Weights of a small transformer language model.
Size: width 448, vocabulary 2048, 20.5M parameters.
Architecture: LayerNorm before each block, learned positions.
MLP neurons of a small language model. Each row is named by its layer, matrix (up: input weights; down: output weights) and neuron, and shows model dimensions 80-207. Each number is 200 + 40 x the weight over its row's rms, rounded and kept within 0 to 999.
After each neuron's rows, "fires on" lists the tokens most often at its 100 highest values on Wikipedia text that the model never trained on; "fires after" lists the tokens most often just before its 100 highest values on Wikipedia text that the model never trained on.

L2.up728,190,218,213,224,217,187,163,265,242,220,194,200,207,210,262,146,169,177,278,205,217,175,275,197,186,187,221,203,214,201,196,113,150,203,222,215,155,181,138,234,245,194,273,198,227,238,177,186,262,160,205,173,222,228,229,179,213,213,227,208,193,220,205,178,200,307,168,226,171,220,176,198,150,256,177,192,148,254,140,232,221,135,170,151,184,192,219,156,219,167,180,248,187,172,226,218,226,186,230,156,185,227,219,219,290,179,187,191,166,163,171,185,176,173,230,187,216,113,186,148,229,274,225,222,183,144,190,286
L2.down728,140,168,129,193,184,237,183,231,224,114,202,141,216,242,243,136,229,162,173,161,238,259,238,157,255,130,205,166,219,229,176,230,247,315,203,146,163,229,200,202,164,246,215,181,156,244,196,154,203,255,118,168,314,180,189,266,242,180,238,243,219,204,196,206,185,211,192,250,228,181,212,222,164,192,184,200,186,192,206,222,193,232,136,203,178,158,187,200,147,241,353,159,232,118,210,189,253,179,237,204,219,190,208,203,201,249,218,163,197,140,244,202,141,226,163,202,123,179,190,224,251,203,294,116,262,204,190,260
fires on: "go", "ent", "ve", "th", "put", " single"
fires after: " ", " K", "out", "ga", "4"

L2.up629,163,227,272,205,142,194,255,225,205,240,213,260,197,234,226,260,164,244,202,204,194,237,139,238,217,220,198,222,193,167,166,194,188,205,226,170,200,207,202,331,266,89,166,237,241,159,177,183,213,197,308,205,208,159,157,224,133,126,209,320,231,169,182,207,227,237,275,142,196,226,170,196,178,175,213,200,106,174,191,148,189,253,223,142,209,206,151,152,220,187,193,220,154,239,186,210,164,223,185,253,197,164,237,134,186,252,231,134,210,276,194,201,171,156,227,182,130,286,252,200,209,217,213,234,164,200,181,291
L2.down629,189,132,176,170,200,275,207,153,225,192,213,181,229,191,200,80,279,243,193,222,185,216,180,206,196,198,148,192,201,182,265,166,239,196,176,98,104,298,213,146,220,221,201,144,178,208,208,209,160,124,210,161,236,192,234,189,132,220,207,185,231,142,201,177,247,148,225,275,189,189,209,176,220,190,173,250,228,200,147,252,235,167,222,218,272,211,184,188,181,182,153,163,196,226,222,190,194,259,131,157,237,100,284,224,234,200,250,245,157,239,240,149,224,155,97,207,237,152,261,166,220,210,204,161,231,286,197,201
fires on: "---|---|---|---|", "l", "===", "vol", "ol"
fires after: " re", "s", "|---|---|", "---|---|---|---|", " Re"

L2.up1649,215,168,153,212,199,231,121,277,241,171,237,193,185,216,237,257,143,175,162,232,205,201,121,234,162,184,190,248,246,281,207,243,192,199,207,219,206,270,183,185,188,85,149,170,102,178,164,205,214,176,230,170,156,212,193,206,224,193,169,207,254,220,187,217,179,187,184,163,225,174,260,177,275,197,163,175,233,192,193,287,173,185,144,234,139,217,216,154,206,241,140,147,294,229,234,215,236,192,200,166,89,168,171,125,159,192,208,172,231,217,214,204,147,195,159,222,159,129,223,268,186,166,211,268,226,222,208,204
L2.down1649,170,179,181,162,241,188,195,188,203,192,178,127,167,185,175,185,243,267,172,281,213,221,224,253,208,156,189,258,150,220,219,194,134,261,202,139,117,279,216,179,157,237,194,192,255,224,262,234,167,255,167,295,197,189,170,285,190,137,194,225,272,223,147,156,234,132,212,73,229,233,287,219,179,176,221,209,258,203,239,205,154,226,186,239,190,169,194,235,171,234,206,225,229,277,189,159,211,179,275,168,194,126,286,214,223,228,233,199,145,220,200,170,183,219,171,224,239,154,204,251,254,185,203,260,180,229,235,240
fires on: "y", "7", "8", "ary", "ty", "9"
fires after: ".", "s", " ("

L2.up979,177,199,190,203,152,227,191,198,215,222,132,241,193,154,185,192,203,246,246,232,208,186,307,178,174,188,252,169,246,158,180,176,225,172,217,211,105,244,266,220,201,157,265,241,181,250,174,199,210,195,193,174,254,227,224,197,176,160,251,253,197,273,188,194,208,259,205,230,166,158,119,183,185,196,186,266,191,161,273,177,215,228,208,200,104,160,172,163,285,183,162,188,204,200,169,295,227,204,89,204,174,186,226,261,190,127,174,206,237,228,237,188,264,161,257,149,176,231,160,181,282,296,184,267,158,201,148,182
L2.down979,240,178,186,231,207,152,174,185,126,202,181,212,214,177,185,203,232,268,247,206,210,249,238,284,238,185,203,213,228,240,206,198,180,310,133,193,210,183,188,155,208,214,204,175,252,134,227,204,222,228,147,179,222,203,277,246,217,164,205,221,228,186,199,280,161,213,220,203,234,236,170,153,191,207,289,134,242,175,185,230,204,221,170,295,117,203,143,186,164,135,279,275,199,193,167,224,254,180,110,212,212,167,154,224,265,287,201,225,172,252,217,192,186,266,251,239,99,252,226,216,202,183,199,141,207,232,147,149
fires on: "ne", "N", "ha", "land", "ft"
fires after: " ", "°", "″", "s"

L2.up901,142,174,187,203,189,236,216,111,172,236,181,216,221,184,272,238,249,173,109,193,213,218,260,275,257,221,184,141,231,219,195,220,219,185,153,195,257,202,141,260,254,200,143,208,237,192,246,231,265,206,169,222,194,208,86,166,244,154,251,162,268,178,203,197,172,213,200,216,243,214,266,224,201,242,208,305,182,231,240,153,191,225,203,148,178,274,148,183,148,202,205,186,198,251,221,230,251,194,131,220,156,225,163,182,144,162,221,145,208,288,161,178,163,117,170,187,230,208,214,222,219,235,179,119,195,192,159,247
L2.down901,139,154,150,143,162,237,186,190,198,197,238,178,230,190,179,246,272,185,152,203,107,279,188,225,181,153,207,220,296,103,201,254,231,216,188,224,196,164,152,227,180,227,280,155,232,212,254,195,245,131,212,270,198,227,130,212,187,217,262,176,201,180,250,138,260,197,148,241,240,230,220,158,261,210,185,190,212,238,135,163,280,209,169,210,125,135,142,172,210,201,176,179,140,249,179,188,206,173,251,161,273,180,142,182,234,157,238,240,178,226,243,199,224,208,157,158,178,191,219,205,205,220,143,204,143,234,179,184
fires on: "ne", "n", " or", "wi", "we", " Ne"
fires after: " ", " con", "er", "arch", "ho"

L2.up395,177,175,219,231,186,234,187,177,204,201,249,208,197,162,211,128,169,226,130,225,301,205,245,204,231,153,149,194,244,214,245,201,191,185,266,179,210,290,204,295,167,130,144,171,261,173,161,177,183,206,107,163,197,175,178,222,190,190,182,271,191,193,147,208,243,227,225,232,230,141,124,179,177,243,189,222,194,243,175,239,164,227,235,217,193,183,155,194,222,136,142,126,199,170,212,187,197,260,264,191,145,162,238,142,218,161,190,151,188,225,188,196,176,205,200,229,172,196,171,162,208,219,189,231,176,198,252,260
L2.down395,139,187,164,198,224,141,189,217,199,189,178,142,197,194,167,170,242,202,214,179,135,222,197,237,247,227,123,212,259,222,234,196,296,341,238,261,202,197,236,202,205,136,193,250,154,141,164,204,211,244,146,227,188,251,257,214,205,206,185,186,183,191,207,153,194,228,230,186,208,156,196,169,141,194,232,211,182,220,175,207,151,171,225,258,176,207,177,225,267,201,217,181,135,169,245,246,257,163,148,191,215,192,195,233,161,165,175,153,258,193,187,160,270,207,159,226,133,268,275,294,183,186,206,120,191,218,101,150
fires on: "at", "an", "b", "or", "am", "m"
fires after: " S", " St", " D", " st", " C", "che"

L2.up273,157,177,185,203,137,254,256,309,158,234,156,228,281,168,184,205,136,128,238,225,213,226,223,180,183,227,215,235,203,230,156,221,184,183,183,195,180,222,243,174,179,240,201,220,224,217,211,190,260,211,165,130,263,145,216,166,172,132,247,272,240,215,180,166,184,254,200,220,240,166,162,198,212,200,136,239,216,193,203,209,199,169,250,241,128,223,196,204,206,146,171,216,194,185,181,191,264,194,208,184,136,216,274,215,216,209,245,192,158,268,202,214,317,201,261,159,253,199,218,201,245,245,215,289,232,192,213,236
L2.down273,109,204,193,172,107,177,206,237,174,147,214,234,147,210,165,104,147,191,186,178,285,183,195,222,191,187,242,153,134,277,141,169,218,203,234,149,167,159,205,222,179,149,227,212,91,254,240,197,270,177,219,184,162,148,215,208,176,156,174,173,161,192,220,150,252,207,218,236,196,203,259,210,152,220,257,176,217,195,147,131,235,146,172,303,174,155,186,186,184,178,200,217,203,163,245,137,214,140,242,118,165,185,232,213,226,273,206,157,222,132,205,167,251,202,225,220,295,162,208,167,167,174,177,278,239,208,193,288
fires on: " —", ")", " +", " −", " in", " –"
fires after: " |", "%", " "

L2.up1512,172,210,231,215,102,285,202,157,167,182,278,202,239,194,237,253,176,203,144,232,183,299,187,258,211,287,214,135,147,170,146,137,237,177,232,216,207,223,221,288,146,138,207,243,164,147,169,230,156,145,234,187,285,242,246,203,161,206,186,201,206,189,217,245,192,276,259,252,159,177,216,209,111,192,142,170,168,195,249,255,207,175,230,202,179,157,236,171,256,213,194,228,163,203,184,104,160,226,219,139,208,167,230,240,179,199,236,155,212,167,176,131,286,185,213,142,224,207,247,207,226,270,271,260,188,184,161,250
L2.down1512,261,190,200,173,182,187,220,204,147,164,190,226,230,168,199,156,216,201,213,213,184,182,132,182,211,176,223,217,229,200,182,244,183,210,189,191,287,257,300,217,147,181,213,152,285,264,259,219,221,186,188,242,175,198,249,197,202,205,205,192,157,167,125,221,198,172,223,223,202,235,239,224,241,242,83,242,264,165,138,117,284,210,238,215,260,255,190,164,171,192,153,230,187,204,233,188,185,222,150,183,256,140,210,203,203,163,212,181,215,197,199,244,290,157,232,202,224,142,295,190,165,219,191,261,206,284,148,171
fires on: "---|---|---|---|", "ive", "op", "par", "ring", "leg"
fires after: "|---|---|", " re", "---|---|---|---|", "ce", "vel", "|"

L2.up357,161,162,246,222,225,197,172,325,243,217,200,191,180,195,274,136,229,221,224,240,279,108,208,223,202,234,204,220,206,171,266,197,203,191,189,203,200,206,225,274,183,202,210,179,250,262,248,179,246,171,185,256,248,177,175,232,205,183,249,221,125,245,141,239,193,287,219,246,204,168,160,208,164,186,216,262,175,182,250,243,251,175,201,224,179,196,159,170,190,237,177,161,159,203,218,173,185,236,163,238,137,195,211,208,206,189,183,125,231,193,227,159,150,152,244,208,191,155,170,186,227,214,162,201,209,171,161,217
L2.down357,174,169,210,208,188,165,154,233,171,231,172,218,253,140,273,211,252,163,118,184,141,149,172,182,255,174,220,223,228,267,221,186,263,246,176,200,226,203,165,166,261,197,230,214,164,192,197,191,260,150,256,101,267,163,233,244,183,167,227,186,228,232,234,186,235,142,176,204,269,224,194,212,203,158,159,219,125,256,266,259,216,187,172,249,178,195,188,177,136,178,259,184,289,238,195,154,231,256,183,282,184,179,182,270,223,283,216,222,260,166,201,142,153,235,174,234,153,283,189,229,265,178,168,212,202,181,178,188
fires on: "ne", "fe", "day"
fires after: " "

L2.up1130,146,206,190,221,180,253,214,290,218,231,184,224,191,136,236,221,194,173,225,227,297,190,182,185,163,214,265,230,187,191,196,196,150,203,238,192,150,210,168,291,190,209,231,148,302,209,239,219,132,174,228,195,202,188,103,240,133,260,236,238,173,170,207,225,209,250,216,179,156,189,209,207,252,270,219,240,198,153,120,187,194,176,220,204,192,157,223,214,160,212,199,220,128,192,199,221,212,181,136,203,186,178,197,220,242,223,186,123,161,219,241,174,186,120,188,158,186,192,156,201,280,239,160,219,150,254,202,237
L2.down1130,196,169,157,185,205,143,145,231,183,192,150,169,207,184,249,254,241,191,199,183,151,123,225,216,226,115,182,223,215,177,200,176,284,193,112,138,243,196,162,149,103,196,204,135,176,194,233,142,205,142,143,217,194,181,204,196,171,204,241,155,219,268,222,205,242,173,223,217,215,239,163,282,198,206,200,148,200,133,209,156,234,251,265,214,220,227,197,204,193,180,208,197,186,190,180,224,214,214,196,275,206,198,253,161,219,166,225,263,221,218,252,226,226,224,167,216,184,182,212,157,171,182,194,183,299,244,243,165
fires on: " La", " la", "ly", " Best", " most", " only"
fires after: " the", "-", " The", " |", " a"

L2.up1146,191,201,241,164,162,189,213,214,213,272,202,269,213,262,256,171,192,215,193,202,157,212,229,215,226,220,156,226,191,224,120,167,204,166,176,241,217,204,249,204,253,176,178,187,194,244,232,198,240,210,262,205,196,175,117,213,159,156,238,270,195,265,206,239,220,190,184,245,205,193,223,177,208,233,232,231,187,286,174,168,120,185,195,127,172,161,132,193,240,227,186,189,209,185,235,244,258,211,181,197,192,209,247,195,267,206,202,171,101,221,185,178,237,196,266,215,130,220,274,171,170,249,219,234,149,151,204,179
L2.down1146,146,130,273,200,209,212,161,162,214,298,126,210,243,230,157,151,190,225,129,188,164,205,184,174,251,184,185,231,214,197,207,113,240,210,102,203,165,195,182,210,216,181,117,192,184,206,169,165,142,227,168,226,187,176,207,206,160,235,199,231,229,207,266,182,229,162,191,156,215,176,175,196,203,187,222,302,215,196,172,159,228,230,166,219,184,159,120,167,211,219,234,167,281,167,172,226,164,249,203,189,200,187,151,155,267,196,279,235,185,301,220,199,247,230,236,172,166,204,318,127,239,221,255,172,135,145,148,171
fires on: "ne", " bi", "di"
fires after: " ", "ce"